Weights of a small GPT-style language model, trained from scratch on English Wikipedia.
Size: width 768, 8 heads of 96, MLP 2304 GELU, vocabulary 32768, 90.1M parameters.
Architecture: LayerNorm before each block, rotary positions, tied embeddings.
MLP neurons of a small language model. Each row is named by its layer, matrix (down: output weights) and neuron, and shows model dimensions 128-255. Each number is 128 + 24 x the weight over its row's rms, rounded and kept within 0 to 255. Numbers have three digits each.
A block is one neuron, or neurons of one layer that tend to fire together. Before each block is what it responds to, as a language model described it from the Wikipedia text at the highest values.

Responds to: Name-opening "-e" syllables. Opening word pieces ending in e that begin foreign names and words, such as Ne(ftçi), Be(şiktaş), Re(iterer), Sze(ged), jal-ape(ños); also lone spaces before numbers.
L8.down56:114098139084173137186108129141189120135123110135133129050097133159106085143165166137122073108108116124107137144131143147167103095119130131149127186108133146104141140113114127107147147140156116144139123129141106101101097117141119128114166136132165103143192079140138147171126052125155165124160118149096097099155153095106122105129130097170107119115099091155075122103162138159146142125219

Responds to: Digits six to nine. Single digits 7, 8, 6 or 9, often a number's first digit, in tables, scores, dates and weights, e.g. 7–5, April 7, 94kg.
L2.down29:136130099159131145147125061155087116113157084126122142113178160098088104113151182108160151135128125179149095117142142123127123082123125111133129094079120106144163154123120139132132138133113135130115134132116141097150099187111146171140190091106151150154151123105122161172108121156123086145091114119139137108181112122120108118106106140088115136143179093120086090156131113112132135120140
L2.down84:130141150089113135131114176138103147194160150153094121149134125116121135097169107083146107162134120188112149108149100122109135163099136148152126116076122154139100151162110144148107129148138124124130142099131107127055112110114128166141158110142131151105110098125110109119145119084116114102121110136142135167161100119148159144057154152121122087086152152133130097098149162100123152129161
L2.down167:145155114101174139113190122175139151113111115148136129138123110145109165087121154133144109098105077122142170126130148128101089105112148169138144102124113128125124130164156079157092096138122122126171137147056109151079115091115129158094165113142122110113165111118153128118135117104133124118137081114119116100138111102184178123069121147108127132139080133139123100119124125110119108089155
L2.down196:152129131124141136098178146157154145170126133130116137095147135180144081117135135137120097118114115117146140132116121125120093156144094103139145145160136144138150147146112112152145139118093149091140126116137157122111098150121148115149117147129143120139137126135159095119123107131066107162142120124037144181183113128126110136086145094141116123112175158119126145100135123091113145098110
L2.down318:151152123088136146141122141100103143154114141185123121115140144133139157126174156122135101160103092151061168166126097133130133132108118164133140153122115120125117094145111147154085088120148133140141141124096136147089117151116146147138200123184117131100137109132124112165110083108121163111104106150120152132114131116137128144111141110134123103114142116120142095089112153090167131090150
L2.down916:158153159097148119146156172128146131194103151151117142141087164138135160133145130132136132139142133136104149165109142101148139103095105089121165145112105141149118132142115154130130095155152121139139138128122146103051123105145156190137177102160132114088187105184148143083144152108122140130138099125139158101152103115165197133082128096123098147088131104093098107080106174105092140121143
L2.down1094:144127153103129154155128152124159110165119122169118144173083134134101124096102122116191144147104111141140158154117115095124113130148135154134139120099130168106116111157131150128070114087138107121105152087115157115110106136132121172108197114168136102109168116148130134114138127114124142113134140150183123154152116109142156105067128108135109120075115096124094127101108139117129148107159
L2.down1962:120112127101123106119129093137140151106110098174132124166140152143117153135175121155106119095186091141097136122090165178163088116094102111138135152155191120127121112141168146094159150106104089120120121131121155127118113112152127099108147171137151123110147121145169126146071108125119135132182149133109092136113122106159161166144122121141142108120143141078095133111167132132117151121115

Responds to: Digits and section headers. Middle digits inside decimal coordinate or statistic numbers (e.g., 46.342'7'78°N), and first words of wiki section headings or table headers (History, Early, Gold).
L3.down360:112101163137133099131118118124145131107151114162126166124101128110103139121046163099102160127136120141130108126137092103132163147121132053132183092084078127103127148137134164124162170126103093139131115114125111143122114099138070083103114116118177115124172089151129157140125171133100128146091124130088157133097137111157136149134148138153179132127106129127133106141145109128161130136129
L3.down451:129118166115154126145096127094103143119064156105116160185131103163098130111103103144123146159149102105113133127148136159189102120124116128130130064143127096126135126098121145146123153165114141159140122157115140132095164140108129092128137104147127152119146143124148114110131205109131148136147099136122124081104123135188127102137121138135135135126137109125160157147092101111141124156148
L3.down716:110149141121141137123130115176176093139077178124140160135135135119142131144147159142170126160153113122073150107099133176124109082095129167178134114130136128078129061117124110154175107127084126124135108102124158143136133087111110125152121112116090136070111127093114170134146059142188171119150189129153114099148115123107138146115122121099108142108102090100109106139145094102118121128142
L3.down857:103147098109141146098131099129159118139137076186140139123130122153130132063132152157137175122121091148146116127114071112123127144166161126112168129070162118154105114101115133151148106137135114140145154128158147122102119088071134101110134119099142085153144164088169147144103075097090112112149166118108073149144132106118154111110115131140130105126112135105120141094154157091087125089149
L3.down1004:121103132126108121143117155136136086106122126144131119112112113115110118134118158113127120100132102152141115113132106164120108138119113090125107119175118118117109148101133131126147137143096094162126075146112154123111107129119122149111133172115100144120099116103139120131130095091098116106123084146104127123180129131126080156114127131159142142134104129085125133130142126106120048164173
L3.down1914:159137140127117145112116151104114144155109155144155138080135134100119105141123103131156079129126140127141148132102110133135157163170086120116143127111114147108125126128121128112113123144124149193146094152150124144111154139133134093132096125110109141138086119089141138116161048099138173122149119104094139151132108126152129115149107163117176109091082134145176148115141152155151131123119
L3.down1988:129138108108155104140138119152139100149103125106132142098145101164125096123125130129109132127107067091130157129155115124145071126116111120114170085165152126103124121119159170127149145102170182117131151135125128099172109146119135092150149157114133137137105149108158159120135114084112154121153168100118057125114157144134096115075122132127137108140097135150133149095149101106127132116107
L3.down2045:095122130107126131083125159134105130095083091147130107141126108095125118175122170136115127107157100109104133160137147127162156153147143169110086142109118104116146123128184152108120104141141170186135123099104133112152149114116137124139127132123095113110151138147133131134185058136102138113181114104150098136149121115101086143163156171125140134141159124126146142134156140108167128062096

Responds to: Year-initial digit. The leading digit "1" of four-digit years (1996, 1610, 1952), mostly after "in", "mid-" or a date; weaker on sentence-starting adverbs like also, generally.
L2.down19:145130143136160144150135111133138123128125160159134138103131126099112123184192123121120100123103126096086102117146131118137127115080097132130139082161150126100162111117100163125110119125160121138049157105117100143128112135131120153098154135135137094131139139164111147121141089104141115111115136104151113101145129142133148154149116147094081139184148096098120132100159110122197151087115
L2.down410:123137099164178077145148130169147138136143136174112125131119157100143136117111098132130118115110109111173149156176201127080121148133133128104165138152126141141083120130122124090130123146126144140102120141131168113109105121036120155148156100148112141123112126147123115126138084114084170120096146176155104127173106093115121067105132144111108147131122119132128142119124099124123134113173
L2.down543:100054169155169120129151165155170129114135117145101125121125144087122168125129154177138146125093154138124094139142100134127149156129132136163109112164140130148126145133074104114101111119172062130108145139137111172141174130140098154124120096114121141119151153153130150113140121094121112097090128165134099148171112131120104142140133118154151104154105102133132132106113158121149076120132
L2.down726:137106132138175151154163095115150155150110147113146142169115127171115085146134115112162152126131105108119167087131120135100130117165091132153141111130158071182166121101130114141177121111107108090155113161121134142119124144107131128109112152146125105125130157192124131058117135127148180095159130160100139134134149132112124130114115115200154110147135111122131144159130119105134134092129
L2.down1008:132151085135114107151121192143121145127102134162139110059117118112131104135137197121143149101098163114142105103100113109096134148196123094153107131087122144116108150103139117121121099114167096132176131177151120167123074093115143148168149136147076132111136136126107152152159168128121111126147140115100122107117120154100105150103107108137185101126141113151115129117131178141114141122163
L2.down1215:167130148129142109144143100142113112134146130106126162126074114112095137126092151079131136132157151152111144057146143125136150135158127117150155104112093144118129101128058104159132112157142121165137113134130116124134111140118162131123151143159126128172121153168143116107126136134150107144106096108140144095126128154124101146071123142116156148149115111152083113179107152150126141132144
L2.down1546:139146111095130127141126110158147100129129135125117128127141145124143149112100130156127170119132110151149135089150100125114129157180113118094114140137157103127160095114106117119159131127165144114138153136090081164081117131166128120132108096118134137145139154180114091120121132149091127131104137131142171106164177122162135061070123147086124139139122126089089146166142124183140112171115
L2.down1932:145148162127160147106128148140122140124172124140104150147127116142115114145128148096142074135130140116138134147126150082187122117114128172103103114099133160138131148140147135136111101093115148150108140158156126116136124152133139139137131131111150146107123133095186084138141156100089126160152140133162088092084109126140133128140110164121107070103125120137137117116128124098141106136139

Responds to: Word-initial "re" fragments. Word-initial "Re"/"re" piece opening a longer word or name (Reiterer, Rejects, reshaped, revelations), plus other split name pieces and table pipe cells.
L3.down67:114102121154109156098131147157105127095125152123112122101145135136125123087122130136104138099161079171120116087098142131156106125090139164137082128118143105142156152105177142105121139099121073137143141158087128146159118134113130122113111107150138141121126111135153132111151084116139113121142117109120161146104181113134096099143098093124117147161160135136135132130138115150135120133129
L3.down120:107152117125114129120124128140133123125099142146125168122092160128102140104141137180094101120131099129159099127150128117147137131067113092147144165133094140112144125141144157140118123085106057117134103167151105124108146087121115112099154133090165107133101113159141121158153104126146139110080123152084140084132169128147167128119148089108088104112153119119124111116123147161162168099147
L3.down271:117154125155115161120110126108109135123110100127136109114137157108125210129089119130100108114154125137110112113126104081146133114112120110159154143112146106076115099132115122170098118116129121156135094158138128134117113124108162122145146091173134147183149136129134160110157084151089116139099125146138114090113187131121103144175143141117098156150139144121141132107120101147128127112132
L3.down657:137116131117134171113143109120156128137162128101098101061118156122115166116172154162095150113088115118096114159122115135136100103086111149158127143135163150123181124133142130104153128117139109122160134112116117121128134109139127104131111116158164149135101101162120104116107057139106154161103130094120108103113131131126157149141112139140127133169116133072157122134152138153191145095174
L3.down954:179122140097086116108134141121161127137130110106119136162133140152122135137130141110114139099107136118137135154081131095121183120126147125135103091122134150120131137140149176152135103134107113135136137146107108103168157144114113144079086082127113155126161098124129120131104129119115103118106128114102121132115117112146156110165132120091139099134148107153141154186156157132101121125111
L3.down984:136103099113154118140127097145118134116124106086127168091125110117111094137153102135145139139156119128098140128156159125119150172138149140118151122106126102151115134119166122111112125115133127094118143094087130078096103106115089151146135175114120145089121118156122152112130022094157087121127133131136152147193138140131144121147123114155100148097111168077137108129113099094154143135133
L3.down1148:092134113148130144110157127106153178131164151144137125131148141085142131146112114202150123098108149160111113108106096131157154130146141164145153149116081177122130089140121115185129110107133142147132106164138106116134095121134144132120155116173136140160137136149150205115148076110157168114143147113153105137099140135166117111082102122115084139114148094111143111114146081121125163159146
L3.down1548:138100158092144145128155097133176130145136126138137127074159117139150169123177154138156136126115130131085110134104064095186103109153135155135170145109101137086151128089132154165107135106094126153103143151118153112121128129169086076148140147114176099160162134076136109155086121139109127128103081112116122118089160101147166142111129100112121163096085111126117120133141089149169159077128